From a checkpoint of a small transformer trained on Wikipedia: MLP 640 SwiGLU, 9638 steps.
MLP neurons of a small language model. Each row is named by its layer, matrix (gate and up: input weights; down: output weights) and neuron, and shows model dimensions 80-175. Each number is 128 + 32 x the weight over its row's rms, rounded and kept within 0 to 255. Numbers have three digits each. A neuron's up and down rows have the sign that makes its largest values positive.
After each neuron's rows, "fires after" lists the tokens most often just before its 100 highest values on Wikipedia text that the model never trained on. A number after a token or word is its count.

L5.gate321:089124151133117134155113114162080167078130135067122130097147135116199092134152083132101115098126180127208138101107140130077131124070105107122176149109108151213126161147100137179138098138153078115105150119170111163124163072103107107126065069097149122151156055142143134068174085150187144122
L5.up321:117181084122153094135112173065108080127114077104104159161154147207152138105165073142157129144097202153094090161169118105134170078114111155132136083101152108144102138123171163142114181166136116157043126184111166136137178104090072221166111152105167144197128114125107109129106153191115117149
L5.down321:102150090132120179174212167149136158148063139099116203158164116095099153136144145106142165150118146207116085106168124122122073120088170135153119136102119118110131116131081200118166135108159134114159113111154194129153134112159121105099108139102147052083221108071163121144146120133150154125
fires after: " k" 17, " n" 10, " pr" 8, " add" 7, " def" 6, " le" 4

L3.gate167:128121168174140127172110190094092171079079149130129127120118085231135091100183153108133126143137085108146073149076172082113107150127114137153136132144062171124175170136183162128154152202157144106117148105118167142183120101081158096146156073129064158144171157139122142173143112114087204189
L3.up167:117115135153105158155096149093164110011160203192109125124121106132180112124156137060174144138126120117115112162146138142096099111148131154151088153132112113149131182134149123095165170141162146125132144077131162115124157095077142112114093112109097135145123129113087179109175164125125121136
L3.down167:029142103119084085118037136157122134101122166151159137160068106080136102149077134107157143130136132150187160175182108086115180111166114163132100105116125132050116093139126143145107114171152140099140167180167117127127108100114110116127122127114129175140178050096146117147126145141128127092
fires after: " ed" 17, " by" 12, " L" 7, " Total" 6, " s" 5, " col" 5

L3.gate398:125122117081117109131096156142097185167086049069131154137060111141134159163160114107134142100167130108176071068162108109132132114152136121157098113093065178124167161107069082103061157118201096123086067136095163149079134130087170117157123157143156107153168199069112134145115160076110122111
L3.up398:120059177114117120125133077190116116137071097207156128124165167123183100123127132142147167095103101165072141182147095143146128088079145156083165086158115153114167115072112110069126118112151081119105122150117126119149171109137108170094176135178154100114149177169146147201168173155130119107
L3.down398:125190118063118074097108184152127162118083107085100134196069174141167124171126142136147094092136145057134119152105121132158069150122095140142134097085111113111110133096082107097123086090107093165135147146112149152171131102095166120140126109161153153114169146137154166121145100133131156133
fires after: " d" 22, " col" 12, "on" 10, " Col" 9, " Pl" 6

L5.gate146:105144127142177132173153204156169145157124122095119120114131121147151118159160149134166175109115176124107127155183116124130072085135092121188123155164072157114152073087180163127138156146134158168168088159100103193144160140056110076138153115109134115130113169126136125115185131125123123167
L5.up146:105115120137130083112095155094134104123129124138151123181101119094098140145148155199127134183101108109186144109080130145134125171145155126099135090126138116067197115101170128101091136203144137090142093120130146170135103164131170179112116135180119131152135078066063102114156143131145156136
L5.down146:087142139115129136100065144164080146086161107191128157122161210175126180178165114174135148145107084126096116159065160132109132162118084075097139124071174133109181126165090107151158076148113132116168084167080113105131162140132127115151082123082110134118129155058164087177134130184111122109
fires after: " in" 34, " In" 5, "hn" 4, "ater" 4, "″" 4

L5.gate538:149083176137192108149188099162145101132109122091138149102072136141129157166147111133082174121096039109099141142106161140130098133092101134133165189152126103123077098113152088150191154076108085095072109146105113179083170107140127138129102126118142140152091108106126125176135143109219101162
L5.up538:176117145116143097142118071066135179118102117130124112097137132177133160119129147125090072114132109098124076158085176134146100154101093118155159154096130104098125126109115092129189084073108096178070156131102114117123163112105086167084089156086166059154207158090113122162110136180140091133
L5.down538:084146151094142124183125146107120138119100129159091149165144103156144136085061082123101079095100102188133067120133139170111135115156128134109140110111193087130119114096161093123180164173125203101126172122098118167168122108114094115148096141137128162086187083081109125163128151143092141140
fires after: " ex" 26, " em" 7, " D" 7, " Ind" 6, " L" 6, " pr" 6

L5.gate560:196093174145127119152107110120097142106123185092077119108144178141144215146154100080123139150134065105217105170083084105183106124124156147136127168159057166148155108095125151106113101188118123090093202086192097094079165160148120138131151161125137145110107136115155111069085099123170199144
L5.up560:140190154154110090150128158150107150169188128176124154119139155167164081131152111073088072131088135093080073117091190181115146120154157103172120129120210095137089093138135186131142147159163146133193185172147086150088129083163046127111124153152048179141120113128153121118204142149106177121
L5.down560:124094113139093139125135126155096124155117065092133155217162088147210155155149150168143101084152124167112106131067133151079223063149158137210089131133130141093133170108129150134148126149088129100131112146172191106130141128101105119057140113165120127122103121109135096074107152159097156114
fires after: ";" 16, " s" 15, "st" 8, " rec" 5, "ec" 5, "rib" 5

L5.gate242:157068129125113158117168150125080106115085153135124137175124222130195143108110070159119158180117154096141108086092104117066100141119105136138121122130105165140112071157152076072123148137152127116164134119122084045121158169119206139090146081098112153121172119086118157169080052142154140160
L5.up242:121140083108118116114078159115109139153112156132125154130134090158151180108091140130123178158106145130098089175123094155097119128115137105111164098130113126118158159151123121145178118157052132096140148086173139110123127136131066161089175131111088086114148169124112131118160096157107134230
L5.down242:140183125098119103107148115072141225110103142113112162102113148135138181154136117081107121123140115165154172099191160188108108165100098142098123106095106158120119109116152069148185120121135169108120144066118147168163140082145088083112115153110142164092148132120159147108098129145075124147
fires after: " Pl" 20, " pl" 13, "l" 13, " Ar" 8, " Or" 6, " r" 6

L3.gate355:116085105106132103209167109086153109152201095148161103100174134104134133150100164081168116138129142089125092124079071126193104078147137083101111105177145152138091093114118140139104143107124144151111153081090119130133166116123152114059127138117155098096111103137158144148175089119104072127
L3.up355:102099147142121109135184116096132143131148130101180120223181135176127098153034178155118182101143154150123109091150095115121137125109112156127099144079114155144129134081107176118157105177136161104072068153182146116051123141140127132132097145128105083177099084159112105083146151090125139155
L3.down355:091149067146139094122109091098137150128123134141128116102127127111127101190119133117134151141077165136166085131152124076068180146148116110194162068122089144073167169092135143177186062135112175095159157163062192112156069135118152153181021112091112124104108087120162162153164087093118130115
fires after: "." 35, "\n\n" 15, "oss" 8, "omin" 8, "re" 5

L5.gate219:149138188106161132117153148132124153111156138119165182149135138112085101112146176111136138098142138127091119119147097098127113105147138135151141111146077118171135164131147131172088095170139074201081074109105158125048139113140136082097050132176180070103158113115185162104108124087136065138
L5.up219:147125054101105092096107126088128092180117123136094173077160160117131118097150134099143114095091156144108086134174132090101155131125188124116153134184115107064140088107128135145088085158141115185139123095176079141093133173152165147097144134057156142123160089148130182127161154186089135118
L5.down219:146105082140062134044095103124150190050178088201112161129165161158133138142157134131088150117115139089066145091119189197120107143141107162150142130060135101092132151144074139139130116139128164150079127135127119090100115131186135145121129164112126122141125140118093145177152113152106158126
fires after: " l" 17, "ail" 11, "re" 10, "l" 8, "p" 6, " inc" 6

L5.gate366:222110134084168124106100074120107151122143111079137155112113134166118160099113106134156099162157097093079088149118091091115118145164124079122104110129124157143112119151082114093177063074070122185119117158109078059121116116125126120128157146150196153174132154143078127115136057143096115106
L5.up366:096145173110108134075064117130136140165180189154129205152190158102150170138142080104128100163136136105133151141181149146134133156180106114185109097075134118113135137155064120130130180133097129152152096069159141122127110146141116087118129118115113094161143123101173153161171153109160157169
L5.down366:119137145129122136158099114139161183056136087100172142120128139163119089138181099116210117167119123165146169104106170159175133094160073154146109137164101152127145097081070131136134143132142191149161118165082102101085156039174165099146107166057096111177152146176115132043140118146174157180
fires after: " b" 28, " th" 14, "-" 8, " fl" 6, " a" 5, "born" 4

L3.gate93:093127152168089150146154120071141159087141117134133089082100151119165168119159102101166133112186147126095087131133123118118128134165148143205142154085132120126086127102167140120163158168153178112183101081135141128103136145166150087143125133063116143132123173067086147109172133147186145133
L3.up93:108145085080127139106137128087167145094125132077184108122145133163107137158117164129138156139129137111136051108110166134113116121073131115115148145152093119136115096026121184145127125055086172134155067159160085121139137135185140093143139185133109140131115180163165124092096125148131126161
L3.down93:103132086135153124149138111242124152141160124126160105078159136102126147195092142182109143139114121108159167143168127115093167152160127139136125170166105122119186124100084124153119122109119129182115036165089150121157193122139180144159089174143146134083173090086112153065113119089113135142
fires after: "2" 21, "3" 12, "1" 11, "r" 10, "5" 9, "9" 9

L5.gate497:110072121114145142105101130133053128073096082093038122128128137125161115189211121118171127100140133130162115148135086178108087143112150124118175106116146121185130134166172120064141179147114093111093170075150160148170180116108136177163129145134104176098117109079128169137141149133145146184
L5.up497:149066113101151127054122155088131141126151134163102110095116146120095173085169109127140104147134142121174141145163111166090143109096168102140126107157115119130061130116170124092093097173117137091100140124128088123142107136146135093134102106171127078099156168130127121137086164168177139094
L5.down497:139107095152101112117102160123076136093116051133129156114201132166098100145168134098114124120153126165139092117105123159130108101095123086147079229111160093132147179125169115108100187119049110124072098143125177115148166133165114156140133122111111094082114159097124129154106184125067102100
fires after: " |" 28, " int" 10, " School" 10, " Col" 7, " L" 4

L5.gate24:141067165114111119160109121097127129143102132143131130133122124103168165126149101143101135141078100091186018134148068083126076111104092097157113134174179119088123086097142160075120081067127138116106163126119135161154165073157172118101109077161114172194135197038123153165153102114123104138
L5.up24:129145178120157123088129179116123086161137058138127089111074154134109089124102064097132187118144108125128095169147124125152133155159128140051124146076155119098166053112137107111140100118111103118166163094145104159144165149137159111076037115111108155120134126140128126136160172177164150148
L5.down24:181167065132126148101088150129134122122155076107101157091096163096102048163149137181175100116116090131117124088173159163156131131140049123101102148178152111143157081185053174126090166174137092101125141115139145178134158136171156087134099172114121101156111167145143149124123148101132106157
fires after: " Ro" 14, " ro" 12, " R" 12, " ab" 8, " be" 6

L5.gate261:145115132115153177114107107056093125100143117150133116156153147119171159103113144131119099088168155135125131133147129158109102134170101175179163106097138158123153124134108145091093214064143073131144140066064129125084105134178074095184121133157173196149090136134169128173121141119184123132
L5.up261:096147113206088121146091119105143152094140130136138153123113068155114090137133126115108144175069048155113099130102109126137117095143154166065152104136148118148102132171151150114119143115137175152102148171096074094082091113142124115015132101102154140110136115153117153194142132135152138083
L5.down261:067120070155118167071137208190131166108142131173109149094094080125125161123140100129108089098163063134143096137178089069126192116136159104150168129136127083103143127152096131146181104109166132167126136116112082126096094128142177154109099141186151082098147090157119150145138097122155115120
fires after: " t" 21, " to" 14, " sp" 11, "ak" 10, " T" 8, "ac" 5

L5.gate484:185106104098191149115125129075118146123097121040129141156125159138146149099127167129156120143093132156083101106117119092149115093094100134128111129175082131181120128129137079190073083148194121127085086087136117152116136104132156132083139085072107121092133142143117188114092080097117132070
L5.up484:151117135091134146077118133166151096149122106132146148168064141147126162099185127090093138170166170148082112166136130139133112107148070093107134148097170154154136108135141107174125127085132158116078126160135171119134119094150182141079159087125152138131115176080116125099140093171093130111
L5.down484:164129107144132095127072123150075127168157145180116146148124100140096141153101087106155104193130133136112156151130134159094080082147220141162163153163168139096106127117178077062177122096115104060101110100153156072182058156180132135119166095122119104116127136128087060086166191146071105084
fires after: " l" 30, " Ch" 12, " L" 6, " Bar" 6

L3.gate290:081134111181154129136135089085163071062139164169157104106127131104095090104051072125132101125172128070116108125093083105118117134171194125102131142098169113093102116113079124145113094167119138156129116060146162097108148136159171165117116093093134098126128131187131169095154150130136119077
L3.up290:173121156129061110158041121100178089129150141111112118171116102132100158147155139117105134112158138176127153091169150157163135100112121118158136152152153084134090144126142141089130078140141129079122111105179153172188157128112115161096066134145104128102068129195114069163130072180125112140
L3.down290:050158080122166085117159160138116085111128123112122108143139157113119125065142151116107132121177080098164061159111128133120133135196123097084098117111158171115172107081138076182113137080124103137143069089121139138125072109116153171124128179084125141107171150103145102143098157110181112139
fires after: "." 20, "ask" 18, "A" 7, "S" 6, "igh" 6

L5.gate461:122153135105120119117123112110078122092159111129070118089117118166120188121175178094105098186167099101112108140070101156113135158096125081150138117115170177171127109128143071122058092127158102178100085158119148128140121076147163149109091137157157192099136114066123183134114077162171183191
L5.up461:148123109102190142126137142159150085093109123118205074130188058183085164157120125133130134128169178111168127142118101124160111130116084102087162152113122175106127178170112140086112136196108155128152111163091129141106136156119159175145149145168147178107161117140076165158138133084124075148
L5.down461:126081123195072154133128139125115133085141149105138092101172133097169174118069079154099125140102174090186126099103112124139105103056125099087125129118130159115136119112129138144113120128107180156092183141158132118174126117101118129159140106066143186146115095061071131174156043129118097143
fires after: " re" 25, "ail" 21, " r" 14, "pl" 7, "ased" 4, "ing" 4

L3.gate6:135113141085085134102144147109093116106136156123141103105108132126172140156164114131152146152160117155088115087102153137086130193114125190103160197142094157091132172160064146194061156147102111130174108162130206225137129097077109149117141062082090063132167180110104128145125169128153096159
L3.up6:134097107144069106089128135160150094123109114098194140173137131112131106174100157123159131100139132141055181127206124080179162157127172141145149134139159104119116170150137167087146157236152160111140146097153099151186093156117131116138124110111069168109111066096145131141117126075094129117
L3.down6:116130109074089119054090144134155083121104097100152116166141164089134090172125099115160164146101175110051118117161106180158084109081116108122137171136134095093065154080100168133121130098177127143130150092166072174216149098135140139103131170116152118115138124109100137143126151094072172094
fires after: " s" 12, " ed" 12, " o" 11, " b" 9, " ag" 7

L5.gate557:150142169180116115114157135100178105088139117103146157099096096128138061111165126162112128160102088129142074121145055116055133125147131101092090127144146189132175094120170091118138137156148100118092101111154148116154117174141159104135143112082078176156096171085145132082181176083160094117
L5.up557:132139114147178104071129088125108102078126171165108118140118168189166082100102148142115121080129170098135120139102138192141129118118144062151112101125166098139129090138139120122123165018143079192076151125154160121074117143134121150118129194113164133168143146083038151097166080142146161118
L5.down557:101117103151044121160117093112144076065128157141089135138111097174168103108109144128156140119105179110164118090108172087091122130160100094150146110083194148049137139110169129162157166131087194199114110155123134131182119115162129171158174155084115140106147102039098141140120106142110133114
fires after: " l" 21, " L" 20, "l" 7, "L" 6, " R" 6

L3.gate542:121085156190156117161156195158193177054125136105192130168175097130122142156143127108212094141187095147149092156064131115125119127138118165162151147129128153145124083129151127155117149151076169110133132092129161131131148126110122091101074054127105125105129089119132137119180131107130148108
L3.up542:153170113126123144147114113132134107160103142122101180041219116117112142059152164069101043110164124132087143176116191204117121085134116127130166155097062173141154142113095069104095133140090170157075071116126106117118097159112152116102117153149149101094135151156120164209104167166133097125
L3.down542:169151128103121146112116065140118174143151153116159120102139088174114097138149117098137090147148103134196122167143070104150156137198154135122145103171142167186150127117100208129141104101125070097074124151116090102147131113113155207159111067125123096097134143119106123149106157103107118105
fires after: "il" 32, "ember" 8, " L" 7, " Q" 7, " l" 6, "al" 4

L5.gate301:145124080130153133096110116142121118077126101150111060152157150101172131121137134067186133084103118111149141119145078079139115139140144153136167155167105154088102145113095172116050089166173118119117055111128131143111147152114152078113078114090097141125118095121100127141120123142188076122
L5.up301:115115108114113136197132119064091132137108168132157119130160150118117180127170054141131118187041092141160161096177162144109106153164176133113122100154166058063141102097127120106175091168151135131162169158084092099112117148150087151087085116085127125126062109179134128124168097132147098175
L5.down301:107119159124149158171132116125179103177095079155100132120120129174155060135069148128098133129150101158149117137193156145143162135108081147159150100106120123131083152131166173158158123106177166106147118166114101109217137157107131116148133071088103133092088114098145163093116119195159129189
fires after: " de" 21, " b" 20, " se" 6, "ri" 5